Weights of a small GPT-style language model, trained from scratch on English Wikipedia.
Size: 10 layers, width 192, 3 heads of 64 (1 for keys and values), vocabulary 8192, 7.08M parameters.
Architecture: RMSNorm before each block, rotary positions, normalized queries and keys.
Training: a variant of Muon for these matrices, 208M tokens, 16962 steps.
MLP neurons of a small language model. Each row is named by its layer, matrix (gate and up: input weights) and neuron, and shows model dimensions 80-175. Each number is 128 + 24 x the weight over its row's rms, rounded and kept within 0 to 255. A neuron's up and down rows have the sign that makes its largest values positive.
Before each neuron's rows, "fires on" lists the tokens most often at its 100 highest values on Wikipedia text that the model never trained on.

fires on: "s", "on", "ho", "le"
L5.gate162 [174 138  74 132 113 122 150 125 105  71 141 145 137 102 151 123 134 114 100 136 123  93 115 135 122 115 143 131 119 110 163 115  96 119 121 114 153 134 112 129 102  78 166 146 126 150 169 115 138 109 167 124 157 138 116 142 126 146 127 123 132 143  96 130  98  98 131 116 111 157 104 108 137 118 107 114 132 151 150 102 151 127 126 100 119 132 159 114 151 161 109  90 173 133 148 136]
L5.up162 [140 122 186 172 140 136 155 112 117 125 174 174 153 156 106 175 142 144 109 156 162 165  83 125  92 132 149  98 109 116 132 128 118 108 177 122 133 123 130 125 154 151 137 141 109 140 146 155 105 132 116 103 151 140 103 112 130 165 140 164 110 150  96 131 141 149 107 137 139 116 114 149 136 145 145 127 111 173  59 141 130 113 175 113 119 168  93 108 131 123 140 103 132 149  92 152]

fires on: " as", " of", " by", ".", " Saint"
L5.gate71 [146 109 148 154 166 140 105 137 101 199 106 129 106 123 105 104  97 113 124 137 128 129 131  82 183 113 146 133 108 121 146 135 128 134 105 138 140 112 126 118 137 161 120  94 145  99 111 118 144  90  60 121 163 103 131 156 124 144 148 129 143 125 184  95 145 149 150 116 138 141 162 120 140  88 145 119 154  91 142 126 135 137 166 133 145  86  97 146 112 100 125 136 104 142 150 135]
L5.up71 [145 154 128 135 119 149 129 114 113 140 123 116 146 115 116  92  96 111 114 170 129 119 125  80 148 110 134 169 116  98 156 128 133 140 110 105 146 176 151 124 143 159  79  88 145  96 136  85 159  83  78 129 137 129 144 102 146 115  99 172  93 114 149 109 115  96 146 127 119 142 152 154 169 119 125 114 117  98 163 138 117 112 125 136 156  90  90 166 170 161 137 134 147 114 176 132]

fires on: "ed", " and", "ol", "d", "le", "el"
L5.gate409 [112 140 122 115 112 147 136 112 115 155 105 105 171 158 107 113 165 154  90 129 140 155 143 133 110  83 131 127  89 136 119 106 128 112 113 130 113 113 134 143 157 101 146 152 113  86 104 145 115 111 129 141 128 139 113  65 140 127 150 174 138  95 153 181 106 136  96  98 151  72  84 132 122 117 160 143 113  88 132 110 129 160 140 115 122 112 145 113 135 116 154 105 122  97 163 108]
L5.up409 [106 127  87 104 132 139 148 131 114 120  99  89 161 112 140 129 207 137 137 107 150  98 125 134  96  87 140 131  65 183 176 143 127 139 148 116 138 141 141 129 106 109  88 122 126 124 123 135 156 122 131 118 135 132 161 100 156 148 109 167 130 109 124 139 132 117 114  96 156 119 117 131  93 139 128 131  86 107 147 128 161 127 133 118  99 107 137  86 118 178 138 144 114  88  97 118]

fires on: "\n", "s", "ed", "ing", "d"
L4.gate388 [134 136 115 121 128 130 115 135  91 125 118 117 150 142 109 107 159 150 128 113 134 156  90 134 123 139 138 143  96 160 109 123 139  79 144 118  88 158 126 110 126  96 149 164 118 167 144 139 143 155 122 104 147 143 137 129 120 116 135 145 112 120 117 155 133 134 134 113 165  83 123 118 135 135 126 164  98 153 165 171 135 116 118 169 139 147 139  92 155  89 151 116 114 109 157  66]
L4.up388 [171 128 159 138 143 125 118  99 106 162 110 111 141 100 122 124 115 127 160  77 154 152 156 100 113  67 116 100 114 125 136 135 180 126 144 158 109  92 122 104 110 106 100 121 134 173 119  87 160  97 105 153 141 130 140 128 160 107 166 143  83  97 114 177 133 122 166 117 128 116 111 164 149 114 127 142 114 141 131 121 108 128 122 162 117 110 113 147 134 154 127 123 148 159  99 126]

fires on: "n", "ch", "en", "ren", "row", " to"
L2.gate402 [137 148 116 141 130 151 139  79 166 152 145 140 152 174 123 158 114 123 129 176 132 158 110 105 159  95 125 149 139 106 108 150 110 160 159 162 152  89 131  85 152 137 130  96 117 141 123 167 126  99 119 161 141 138 112 104 135 138 188 155 165 110 119 118 172 144 147 105 123  97 140 148 134 114 106 143 135 160  87 148 133 150 168 130 114 167 107 119 116  84 152 119 125 147 163 138]
L2.up402 [ 77 124 148 148 130 114 108 102 145 128 130 149 177 146 138 119 129 132 128 161  72 148 148 103 122 128 166 121 132 159 147 152 105 165 129 131 113 114 117 116 176 112 152 127 136 134  98 160 134 150 117 127 130 112 146 154 130 137 115 187 140  94 131 128 134  83 152 138 122  75 162 128  96 149 117 116 106 147 137 121 119 119 114 127 151 106  96 111  93 113 141 104  78 122 143 140]

fires on: " and", "le", "ul", " they", " They"
L5.gate251 [107 122 143 135 113 152 153 112 139 114  96 142 162 131 130 105 118 142 116 132 101 156 154 136 112 118 131 154 136  88 145 138 110 127 117 116 140 123 151 144 120  96 126 109 142 109 133 136 135 112  81 113 125 138 154 113 132 130 165 120 136 121 105 133 153 138 115 170 121 110 179 115 135 107 128  89  93 141 158  83 177 114 132 114 166  84 109 135  98 137 150  93  99 103 133 104]
L5.up251 [119 167 105 141 112 120 131  79 104 146 124 127 142 122 102 135 158 128 127 128 179 134 111 105  81 124 115 128 149 120 121 133  86 114 137 106 155 120 126 124 113 108 137 135 147 113 123 125 168 109 105 113 161  91 141 141 116 172 103 142 131 125 126 131 129 130 145 116 113 100 120 101 139 144 121  72 112 167 147 106 175 145 116 116 108 111 132 155 103  84 123  99 106  95 136 116]

fires on: " up", "ed", "s", "ly"
L2.gate30 [141 138 183 102 160  87 141 161 144 128 131 137 133 116  82 110 144 137 128 113 118 129 134 150 126 173 113 138 175 113 125 156 186 107 113 154 145 106 115 120 114 120 149 141 155 106 181 141  64 169 112 116 122 117  94 172 133 157 125 100 161 125  89 186 128 132 114 113 112 168 104 104  90 150 104 141 126  94  95 143 168 119 153 110 137 123 131 110 118 128 124 151 126 113  88 142]
L2.up30 [132 150 145 145 132 110  92 116 130 128  90 122 121 144 144 171 131  88 170 128 117 124 114 153  98 108  97 151 101 143 115 121 146 161 133  96 178  77 154 148 185 113 159 112 141 114 152  97 122 170 127 123 121 155 105 142 141 138 137 160 137 166  79 122 120 130 122 145 147 153 137  96  91 152 112 134 115  88 134 173 127 100 141 103  95  91 118 173 126 131 135 150 120 130 157  86]

fires on: " =", " is", "d", " are", " was"
L4.gate235 [129  93 149 114 137 166 144 102  61 158 145 146 113 116 110  77 138 140 134 113 115 110 123 129 121 140  84 117 103 129 120 139 129 158 127 157 121 141 117 110 156  92  91 147 130 106 122 132  95 145 101 158 130 115 132 109 128 147 122 111 118 119 125 144 129 137 163 124 115 132 116  71 110 162 115 154  88 113 149 109 131 102 145 145 115  71 107 140 158 142 130 173 175 147  83  79]
L4.up235 [133 149 117 115 101  98 117 123 112  92 173  93 138 119 109 130 159 134 124 102  94 141 124  30 114 123 136  86 136 141 112 118 102 137 103 113 135 169 150 170 101 172  91 165 126 148 152 101 120 160 128 119 149  81 125 143 121 149 115 145 123 116 173 143 114 147 105 156  94 138 108 110 135 109 183 119 156 125 129 128 148 111 124 101 102 149 118 127  98 119 141 163 136 112 106 129]

fires on: "er", "st", "ly", "f", " of"
L4.gate297 [172 129 187 153 108 132 175 175 162 139 140 134 166  98 111 112 137 132 118 112 133 114 154 179 188 155 193 133 146 158 123 119 151  89 101  81 147 170  86 145 121 138 129 147 105 145 117 117 140 119  99 150 150  94 130 117 152 106 135 124 112 123 122 117 134  93  92 166 146 149 148 131 129 106 146 135 141 137 121 154 127 116 159 141 115 112 112 103  63 127 131 145  95 125 155 147]
L4.up297 [118 145 175 108  90 139 155 122 138 135 166 128 148 132 116 137 133 139 170 139  97 113 107 130 144 133 140 138 168 149 131  91 143 100 108 138 155 120  87 173 113 134 147 150 117 118 110 101 118 119 142 122 164 115 134 147 116 111 211 125 136 145  94 126 100  77 114 179 114 153 161 125 130 167  96 115 155 132 100 111 129 100 142 157 148  98 146 123 104 138 110 103 122 121 164 117]

fires on: "s", "es", "les", " him", " them"
L4.gate275 [140 157 143  98 107 107 152 162 126  79 154 108 132  86  95 172 128 110 143 145 131 109 136 162 133 100 162 120  96 152 136 122 133 154  84 134 142 131 137 106 126 121 133 129 141 125 120 150 146 154 107 150 137 148 104 131 144 125 128 128 113 130 125 135 134 116 137  83 125 127 131 157 155 107 107 136 130 143 182 160  75  95 150 203 128 111 133  87 150 175 109 143 127 135 182 135]
L4.up275 [109 143 109 135  94 157 128 114 147 113 140 131 123 117 140  94 132 120 126 121 133 151 149 130 117 153 136  98 156  93 118 120 165 165 128 173 126 141 133 138 150 124 133 120 130 112 155 167 158 123 123 129 156 125  85 167 100 140  92 140  90 107 129 126 132 228 139 128 156 117 181 105 167 112  98 136 142 117 101 109 138 109 118  97 181 165 148 138 112 101  93 153 140 105 126 137]

fires on: "s", "es"
L4.gate194 [125 121 164 166 162  94 146 107 116 111 167 141 152 148 144 116 161  93 110 110 153 153  91 153 132 140 120 153 110 104  92 142 169 140  84 113 150 153 106  99 122 100 132 170 101  77 135 135 125 174 125 142 133 121  99 121 136 102 101 159 123 105 120 125 121 102 109 119 150 157 187 111 107 120 116 169 125 132 171 120 144 125 111 158 131  94  88 125 122  63 108  91 117 150 168 143]
L4.up194 [117 120 173 128 152 136 151 107  85  77 177 158 126 126 147 155 142 136 136 142 126 156 124 135  87 137 148 128 141 112 168 169 129 147 166 133 166 117  81 178 194 117 148 128 104 126 112 168 138 156 123 139 144  97  93 135 121 121 147 132  86 142 120 127 103 126 115 116 136 105 115 112 159 123 114  92 132 163 123  97 102 136 103 141 123 155  95 181 146 132  75  93 173 147 112 122]

fires on: "==", " ==", "ul", "i"
L2.gate93 [178  86  94 142 109  76 123 122 126 123  93 125 136 134 137 129 136 148  93 138 121 102 115 150 121 110 100 129 154 136 111 127 146 145 145 133  99 131 151  85 146  87 123 130 109 130 106 115 141 190 146 162  82 174 116 114 136 137 150 112 111 130  85  96 124 128  91 114 154 167 110 124 114 130 138 125 102 111 144 139 149 151  87 117 163  88 134 105 154 152  82  98 106 112 168 157]
L2.up93 [169 178 151 142 124 139 116 200 135  82 114 110  83 124 111 143  98 196 175 117 148 115 160 106 113 119 115  77 106 136 100 142 115 142 133 131 135  81 169 120 164 123 185 108 139 124 103  99 155 157 132 155 136 122 127 140 122 194 123 135 112 133 157 112 109 130 112 157 130 136 151 126 123  98 134 106 156 116 149 164 127 111 121 126 119 131 145  88 126 160 172 161 164 153 116 128]

fires on: "st", "t", "istic"
L4.gate256 [167 122  86 140 111  76  82 149 110 125 143 135 109 111 154 144 181  99 141 132 153 121 134 123 126 109 120 127  90 115 138 124 145 140 151 146 150 114 109 166 119  98 108 189 120 143  91 126 132 169 136 117 123 140 131 146 134 145 148 187 109 141 122 118 113 117  58 144  96 141 126 128 152 124  98 134 139 139 141 159 147 140 130 101 141 129 105 131 112 103  94 142 130  77 152 148]
L4.up256 [103 119  98 124 115  84 105 126 133 102 147 126 133 129 101 119 119 110 164 171 145 152 106 121 153 139 136 101 141 144 148 121 143 111 134 147 147 150 128 122 137 124  86 157 124 128 120 138 150 175 109 136 142 125 129 137 132 110 141 151  66 139 122  74 123 153 110 149  97 137 133  91 138 101 119 109 143 146 146 121 142 120 141 140 113 144 139 101 166  70 113 108  88 103 185 121]

fires on: " |", "el", ")", " by", "erie", ";"
L5.gate32 [ 92 111 141  88 123  89  85 128 118 120 123 132 116 121 149 164 118 123  94 115 171 154 152 109 181 167 109 117  96 134 133 141 166 129  99 145 127  93 146 151 149  89 166 101  88 136  64 113 137 154 134 148 111 121 133 130 128 132 151 131 171 174 161  60 144 155 146 133 151 146 108 112 126 128 140 139 117 153 128 102  71 182 128 169 170 125 116 136 112 131 157 128 189 157 129 130]
L5.up32 [ 86 139 170 159 146 117 132 136 114 105 130 152  78 102 160 166 102  68  97  92  80 133 103 120 103 154  95 182 130 111 115 145 100 143 100 134 110  99 130 162 134 121 149 133 135 118 147 150 171 145 102  96 121 164 125 103 122 176 172 110 166 101 117 133 103 132 138 157 146  82 131 132 109 134 169 135 102  96 134 122 167 142 142 130 104 104 150 137 158 141 112 121 100 116 118 162]

fires on: "s", " part", "-", " over", "ul", "li"
L2.gate377 [127 135 139 150 165  96 135 114  63 174 121 155 139  91 160 174 134 129 103 139 128 128 134 136 100 141 114 136 122  76 105 124 138 105 174 101 139 124 125 132 154  97 143 131 128 104 109 134 117 118 140 136 148 150 152 158 151 140 100 146  72 140 141  71 139 133 129 111 162  93 163 110 124 106 113 179 127 133 161 114 114 114  85 127 136 109 142 173 144 147  92 118 130 122 138 127]
L2.up377 [106 146 125  94 130 118 143 120 161 131 139 141 117 125 116 129  84  90 135 143 126 144 101 103  76 131 135  91 120 125 152  99 140 128 139 114 114 148 143 110 147  77 122 143 110 125 107 113 106 113 109 150  94 105 179  97 113  95  86 120 107 148 136 108 160 118 118 147 139  70 128 132  94 112 114 113 111  82 134  84 136 113  98 116 108  77  75 125 115 117 118  95 179 125 131  99]

fires on: "-", "f", "press"
L4.gate124 [127 153 132 114 107 118 145 196 139 149 162 114 100 116  68 115 134 130 109 107 160  86 124 118 115 100 156 159 101 134  99 150 125 149  98 130 124 154 128 133 124 124 122 124 115 146 125 136 132 121 118 106 131 136 118 162 165 102  96  95 102 149 118 172 189 120 105 134 140 134 110 108 135  88  95 139 133 114 114 139 142 155  99 120 116 158 145  97 134 149 103 158 144 125  79 128]
L4.up124 [143 105 143 130 112  70  97 144 140  71 114 135 160 126 111 151 107 142 106 148 127  90 149 150 117 124 110 135 119 144 138  97 113 136 122 123 132 122  88 131 147 142 152 134 138 133 135 112  75 123 111 163  87 116 104 137 123 123  73  86 158 134 123 122 158  84 118 129 133 126 153 117 169 195 135 123 151 161 140 130 112  67 133 111 148 181 151 104 108 167 164 147 148 111 119 119]

fires on: "er", "man", "or", "ist", " player", "r"
L5.gate110 [158 133 157 102 115 119 103 124 102 136 141 162 173  77 130  81 160 125 146 129 135 145 153  80 134 129 142 121 125 137 142 118 129 123 134 182 122 119 164 148 155 126 141  98 136 140 116 111 138 145 112 125 136 155 119 128 150 133 114 135 119 163 121 155 119  73 130 104 107 126 150  94 135 147 159 111 138 139 111 114  82 158 147 137 171 150  97 166 129 128 125 176 151 139 180  95]
L5.up110 [112 140 139  93 129 107  92 162  98 139 117 133 133  65 129 109 120 133 184 181  96 133 116 128 145 135 130 132 105 112 140  85 100 134 118 112 145 118 214 176 131 128 158 110 131 133 148 140 130 106  99 163 108 126 141 141 162 106 105  93 116 149 162  82 114 117 131 163  93  98 148 107 121 135 142 124 135 163 163 135  84 122 154 109 133 120 144 145 171 157  93 120 171 166 116 138]

fires on: ".", " and", ",", ")."
L4.gate390 [157 119 117 112 136 115 133 119 131 137 184  93 102 103 108 133 153 104 113 127 157 148 109  81  86 140 149 183 124 117 120 131 116 159  68 127 147 125 103 115 154 182 101 122 120  85 146 155 111 132 126 148 120 163 146 170 118  87 165 144 142 155 120 109 146 114 145 118 127 155  93  93 115 126 152 194 154 118 128 116 116 127 130  82 141  79 179 133  99 169 121 121 149 139 110 105]
L4.up390 [103 106 159 129 161 147 122 128  98 105 116 106 173 138 147 134 110 138 160 142 124 118 121 121 106 115 161 116 108 113  96 110 113 120 140 101 139 125 144 106 166 102 125 115 125 123 142 117 137  88 128 153 116 101 141 124 132  98 126 101 144 144 145 108 124 128 115 130  96 151 108 149 173 132 126 112 148 133 180 147 114 145 150 149 150 129  99 107 130 114 174 145 138 125 159 139]

fires on: "e", "'", " back", "ek"
L2.gate218 [118 139 114 127 114 149  80 132 103 144 115 134 117 150 122  85 174 117 142 137 149 125 126 110 114 147  81 132 129 155 134 150 132 127 100 122 130 178 136 107 130 110 152  93 133  96 143  84 160 179 141 112  78 131 164 123 175 152 126 149 160 153 116 160 140 121 133 124 157 131 152 105 125 139 108 133 134  94 177 145 150  92  83  85 100 130 153  83 100 126 124 133 113 156 126 131]
L2.up218 [125 131 126 132 133 161 110 148  99 101 115 115 133 142  93  85 140 153 143 122 131 138 143 103 120 161 108 125 127 146 128 158 140  95 132 144 110 128 103  88 100 116 159 166 145  73 157 115 111 152 110 151 129 150 154 129 155 157 105 104 141 170 142 154 125 126 174 127 141 108 187 120 111 150 107 135 109 142 104 156 129 112 116 153 144 163 172 111 135 128 131 135  94 143 158  89]

fires on: ".", "al", "s", "ni", "or"
L4.gate257 [163  97 137 136 136 132 112 126 108  81 119  89 125 128 128 110 135  98 106 104 158 138 176  86 151 112 165 140  66 118  99 177 149 119 119 131 153 141 106 143 151 142 169 147 109 124 109 128 140  96  85 138 136 155 102 117  92 106 132  83 145 118 146 113  84 128 127 147 124 135 113 142 158 134 123 126 154 166 167 149 123 110 121 106 169 118 110 151 139 151 168 131 133 117 111 124]
L4.up257 [131 127 120 132 129  67  68 143 133 159 125 142 110 151 147 118 127 138 128  68 134 133 172 104  80 131 145 138 130  83 140 143 115  90 100 127 135 147 111 126 122 100 114 141 137 160 134 113 104 131  85 135 159 117 192 111 105 132 135 131 141  98 149 155 105 134 155 124 108 163 105 129 140 129 131 104 210 112  97 155 115 126 139 122 109 150 137 115 146 130 113 160 104 126 122 141]

fires on: "|", "g", "gen", " |"
L5.gate79 [110 147 121 157 165 110  99 140 106 142 124  88 130 100 120 191  98  83  99 136 125 133 100 146 116 122 123 149 115 162 111 141 141 164 132 109 105 123 143 127 129 166 141  88 117 138 151  94 137 142 121 122 142 119 149 137 108 126 153  98 113 152 120 115 135 123 113 146 141  81 122 148 121 119 123  78 129 120 141 119 110 124 129  95 129 116 155 151  66 133 109 146 124 129 197 105]
L5.up79 [179 177 134 105 131 111 128 159 144 179 107 103 100 126 109 118  94 107  85 118 114 113 138  81 109 145 120 170  90 187  98 134 113 150 130 115 113 127 127 152 132 152 139  92 111 103 104 110 185 123 135 120 104 153 118  69 137 117 118  97 132 112 144 165 137 135 182 123 123  96 146 116 137 131 111 142 137 136 131 129 138 120 102 132 141 136 147 109 109  96  82 111 160 160 149 121]

fires on: "-", "re", "s", " down"
L2.gate132 [137 171 148 180 117 123 141 173 120  88 164 104 131 118 149  84 177 111 118 145 133 138 133 125 151 102 159 102 124 138 137 177 156 128  85 128 118 102 115 148 173 111 131 146 140 144 138 165 138 121 151 145 118 109  73 145 134 149 132 110 136 163  99 135 109  76 123 133 106 125 116 130 142 105 106 131 138 112 150 144 154  98 110 148 109 137 151 142 111 146 112 179 132 124 140  93]
L2.up132 [124 141 126 106 104 137 125 136 133 119 102 159 113 129 112 135  49 168 126 114 141 130 136 119 125 122 141 141 133 127 119 151  71 150 126 181 151 172 137 110 138 207 128  84 111 133  99 107 145 156 150 118  96 108 144 118 124 162 100 102 116 124 129 137 192 114 146 124 141 176 107 129 172 119 128 127  99 108  83 141  78 154 127 141  83 132 159 135 122 137 148 110 184 128 140 145]

fires on: " as", "ist", " by", "rum", "s", "ous"
L4.gate170 [157  74 142 123 142 143 132 141  88 158 117 113 123 111 110  53 125 134  78 135 111 119 136 158 152 149 153 169 141 107 133 132  92 128 133 142 119 139 137  90  88 134 109 127  86  99 131 127 121  96 112 164 112 139  91 124 111 121 117 160 102 146 142 141 141 107 123 104 118 103 109 124 135 113 125 142 121 135 146 116 137 120 149 105 164  84 144 124 143 148 102 105 124 170 151 129]
L4.up170 [ 98 152 142 122 119 143 114  88 115  70 129 172 126 111 142 138  82 114 117 129 125 112 115 112 104 110 128 109 131 139 125 116 163 128 126 131 138 160 118 137  97 120 145 141 153 123 151 130 122 123 109 114 124 160 122 170  87 158 178 165 108  93 108  82 151 121 154 132 144 112 183 115 183 132 144 116 157 119 138 132  97 122 114 149 151 118 144 126 111  93 122 155 129 117 144 160]

fires on: "zu", " Not", "t", " =", "ong"
L5.gate88 [168  77 115 114 126 161  93 111 112 114 150 159 151 114 180 144 156 152 131 130 111  98  97 129 142 142 137 114 140 102  90 109 104 173 166 152  79 180 106 140 140  89 100 160 162 149 127 154 126 131 100 111 141  76 147 113 138 136 123 146 141 138 107 131 131 127 120  86  95 142 125 176 141 114 102 169 106 130 145 103 158 153 138 125 108 168 124 109 110 160 156 114 126 143 136  65]
L5.up88 [114 119 112 160 124 108 110 124  75  58  99 116 148 173 160 125 170 135 124 107 100 131 115 129 126 136 128  89 118 113 157 121 102 159 130 108 101 127 127 139 125  91 124  95 114 137 121 112 124 160 120 153 161 126 138 126 104 123 126 111 110 134 175  94  82 150 138 139  89 140  62 187 138 124 103 117 143 131 170  86 160 168 162 147 138 171 156 109 137 114 107 142 112 135 174 103]

fires on: "to", "dra", "st", "do", "under", "ur"
L2.gate231 [151 110  87 121 105 138 110 191 156  89 138  98  80 112  65 133 180  84 135 131 101 144 155  96  95  74 133 130 120 137 135 143 133 152 133  84 172 102 110 130 126 116 106 119 144 163 115 115 132 115 140 131 123  93 117 147 128 133  88 118 153 141  79 101 127 136 126 129 130 124  87 143 104 128 113 112  92 106 127 138 164 103 124  83 166 129 106 131 143 163  94 170 164 125 142 135]
L2.up231 [122 128 150 113  92 126 123 152 116 123 114 139 102 111 103  90 152 103 107 126 147 110 124 126 177 111  96 127 116 150 135 101 105 115 151 145 157 108 135 153 142 142 147 106 153 119 152 176 134 137 162 146 138 129 118 131 138  99  80 128 139 116 109  97 126  78 166 116 140 153 123 132 141 136 132  92 134 133 139 140 132  94 132  82 118 123 146 109 105 107  87 139 102 120 130 129]

fires on: " is", " was", " |", " =", "os"
L5.gate286 [143 108 121  95 113 130  83 115 126 129 132 114 167 120 123  92 122 111 130 110 144 149 154 107 169 158 142 133 113 129 104 134 147 138 104 140  73 135 111  79 180 143 125 116 145 152 128 131 121 131  95 148 156 124 147 143  95 157 122 126 173 113 142 125 149 135 156 102  92 183 122 118 164 108 133 123 135 138 161  72 157 128 109 158 148 136 170  86 101 100 134 108 118 166 121 105]
L5.up286 [104  71 149 122 107 143 124 121 142 125 179 119 141 139 158  93  98 146 108 126 125  88 150  95 152 134 116 140 102 162  97 159 135 147 119 189 107 158 136  86 142 130 120 154 134 138  96 133 125 156  98 106 164  98  98 134 166 106 107 135 137 101 115 147  97 160 123 123 108 149 117 102 149 111 140 134 173 109 122 115 138 178 101 127  97  87 161  92 117 130 117 125  99 147 143 139]

fires on: "s", "e", "y", " /", "m"
L4.gate94 [136 153 125  93 162 121 115 121 146 166 155 168 151 102 115  92 171 126  94 106 120 142 102 155 119 120 126  98 109 121 173 149 125 138 123 105 138 120 183 112 177 129 131 134 112 109 111 127 120 163 108 101  85 149 115 124  97 118  99 169 149 132 146 113 140 137  86 107 195 159 136 145 137 123  78 128  93 112 101 122 135 133 139 141 125 150 137 117 136 133 136 118 122 129 168 138]
L4.up94 [ 98 129 130 149 112 105 148  72 117 165 172 158 157 126 167  97 102 141 102 130 137 152 136 128 125 136 135 122 120 143 111 122 138 142 170  74 138 152  99  93 124 119 104 140 116 142 123 131 138 170  97 157 108  88 146  95 129 124 133 158 115 116 150  85 113 131 127 121 127  90 136 111 144 115 126 101 117 139 137 130 169 116 171 136 174 132 119 126 129 116 123 138 126 104 160 140]

fires on: ",", " and", "s", "el", "il"
L5.gate184 [174 130 116 144 126 118 141  99 120  89 136 112 123 119  80 136 127 145 141 141 172 127 123 151 161 148 113 167  91 105 103 144 154 142 184 152 113 123 142 156 126 135 165 122 155  89 156 169 104 132 140 151 128 156 117 121 142  64 144  96 136 141 138 115 168  83 164 107 148 134 125 111 103 132 128 181 127 107 111 129 156 132 130 158 126 138 137 107  97 153 126 105 152 101 102 131]
L5.up184 [ 77 157 116  96 126 108 137  66 102 132 138 128 138 171 109 162 147 126 164 134  84 144  98 159 125 101 123 103 160 133 154 160 146 121  96 121 131 129 104 114 113 132 137  98  98 148 143  94 147 118 156 146 141 146 109 104  94 111 133 138 122 143 124 143 125 142 162  99 109 130 121 129 140 105 113 144  90 138 153 120 135 135 165 134 149 114 122 120 111 183 155 116 146  95 172 115]

fires on: " at", ":", " place", " from", " with", " company"
L5.gate507 [155 145 188 120 151 134 102 115 165 125 133 103 136 183 172 132 114 168 147  80 150 145 127 134 136 150 140  97 144 125 114 131  99 130 160 157 147 128 144 146  99 154  99 121 139 137 153 111  96 126 164  75  95 149 154 154 113 126 164 118 142 127 152 133 163 123 158 123 149 122 141 132  96 105 152 154 117 140 127 106 113 134 123  97 116 130 131 115 122 126 126 145 127 141  61 112]
L5.up507 [176 121 147 154 116 143 126 110 153 180 114 149 178 120 127  88  83 133 119  86 128 126 122 119  97 172 117 111 142 153  82 140 136 133 147 151 130 108 149 116  85 152  92 146 113 132 121 154 105 108  95 138  86 184 163 120 114 113 119 149  94 190 107  98 136 121 125 142 105 143 129 114 131  91 162  92 117 130 132 160 122 122 132 168 106  93 103 159 180 149 146 154 131 119 119 113]

fires on: "n", "ra", "9", "en", "r", "ren"
L2.gate363 [153 124 133 102 150 115 147 111 136 135 162 136 165 133 141 125 118 111 174 151 113 151 130 104 143 143 140 112 110 134 131 154 119  84 126 157 121 127 127  90  90 115 134 129 125  83 121 161 101 156 126 174 174 149 171 139 149 155 151 111 142 123 124 140 150 105 126 103 159 117 112 152 131 103 121 122  82 122 110 125 164 145  94 116 183  82 130 142 133 166 120 126 171 156 142 114]
L2.up363 [ 89  90 116 128 135 106  82 109 110 109 133 149  90 124 157 131 143 202 121 157 116 126 122 146 158  84 127 129 159 100  88 158 120 129 140 115 142  78 125 166 156 117 117  87  83 125 114 104 117 138 115 154  84 121 118 151 147 141 138 182 131 161 139 106  98 135 171 155 178 136 185 129 120 117 122 113 111 112 172 119 102 109 140 116 128 164  65 129 136 137  91 126 105 144 117 146]

fires on: "s", " some", " many", " children", " other"
L4.gate66 [117 132 136  70 140 145  82 102 162 124 143 105 117 120 111 156 100 119 110  82 119 144 141 136 162 121 106 114  76 149 124 146 150 188  80 133 155 130 177 122  93 154 128 148 145 115 121 128 209 148 127 134 149 122 132 121 129 145  98 111 176 144 144  64 126 129 134 152 145 158 136 141 143 156 114 121 150 154 129 158 147 129 156 179 192 128 171  92  98 155 169 136 111 145 124  99]
L4.up66 [118 127 144 135 133 138 135 161 160 142 101 173 139 154 117 125 106  93 114 120 101 181 112 138 160 138 136  89 127 177 123 119 104  75 112 100  99 103 143  93 105 131 188 139 124 174 118  97 130 104 126 140 137 124  76 140 105 101 129 113 126 137  87 105 136 108 165  88 100 121 146 107 113 146 125  72 134 132 100 168 125 111 125 148 122 140 130  91 169 154 133 151  87 127 144 170]

fires on: "7", "3", "r", " Mar", "ist", " to"
L2.gate357 [167 124  74 123 141  94 127 138 125 133 146 121  74  89 118 154 166 150 128 151 119 116 144 131 126 110 141 166 137 127  97 113 107 151 124 174 167 115 172 137 146 133  92 125 112 116 118 125 141 129 106 146 126 169 128 148 105 110 127 154  58 166 122 119 107  95 132 144 126 104 125 150  92  99 147 105 122 104  97 114 117 136 118 105 175 153 101 151 107 149 114 131 117 123 167  97]
L2.up357 [128 110  89 148 148  65 119 103 130 151 110 105 135  94 137 129 133  98 143 146  98  93 130 150  89 138 144 164 160 145  96 127  76 134 105 131 123 174 143  99 141 109 133  77 113 136 154 169 127 107 112 155 159 183 114 154 132  92 139 148 112 170  95 142  81 145 123 141  92 108 111 170 107 139 143 101 103 150 103  88  89 158 124 134 142 151 122 129 173 113 102 138 108 114 159 153]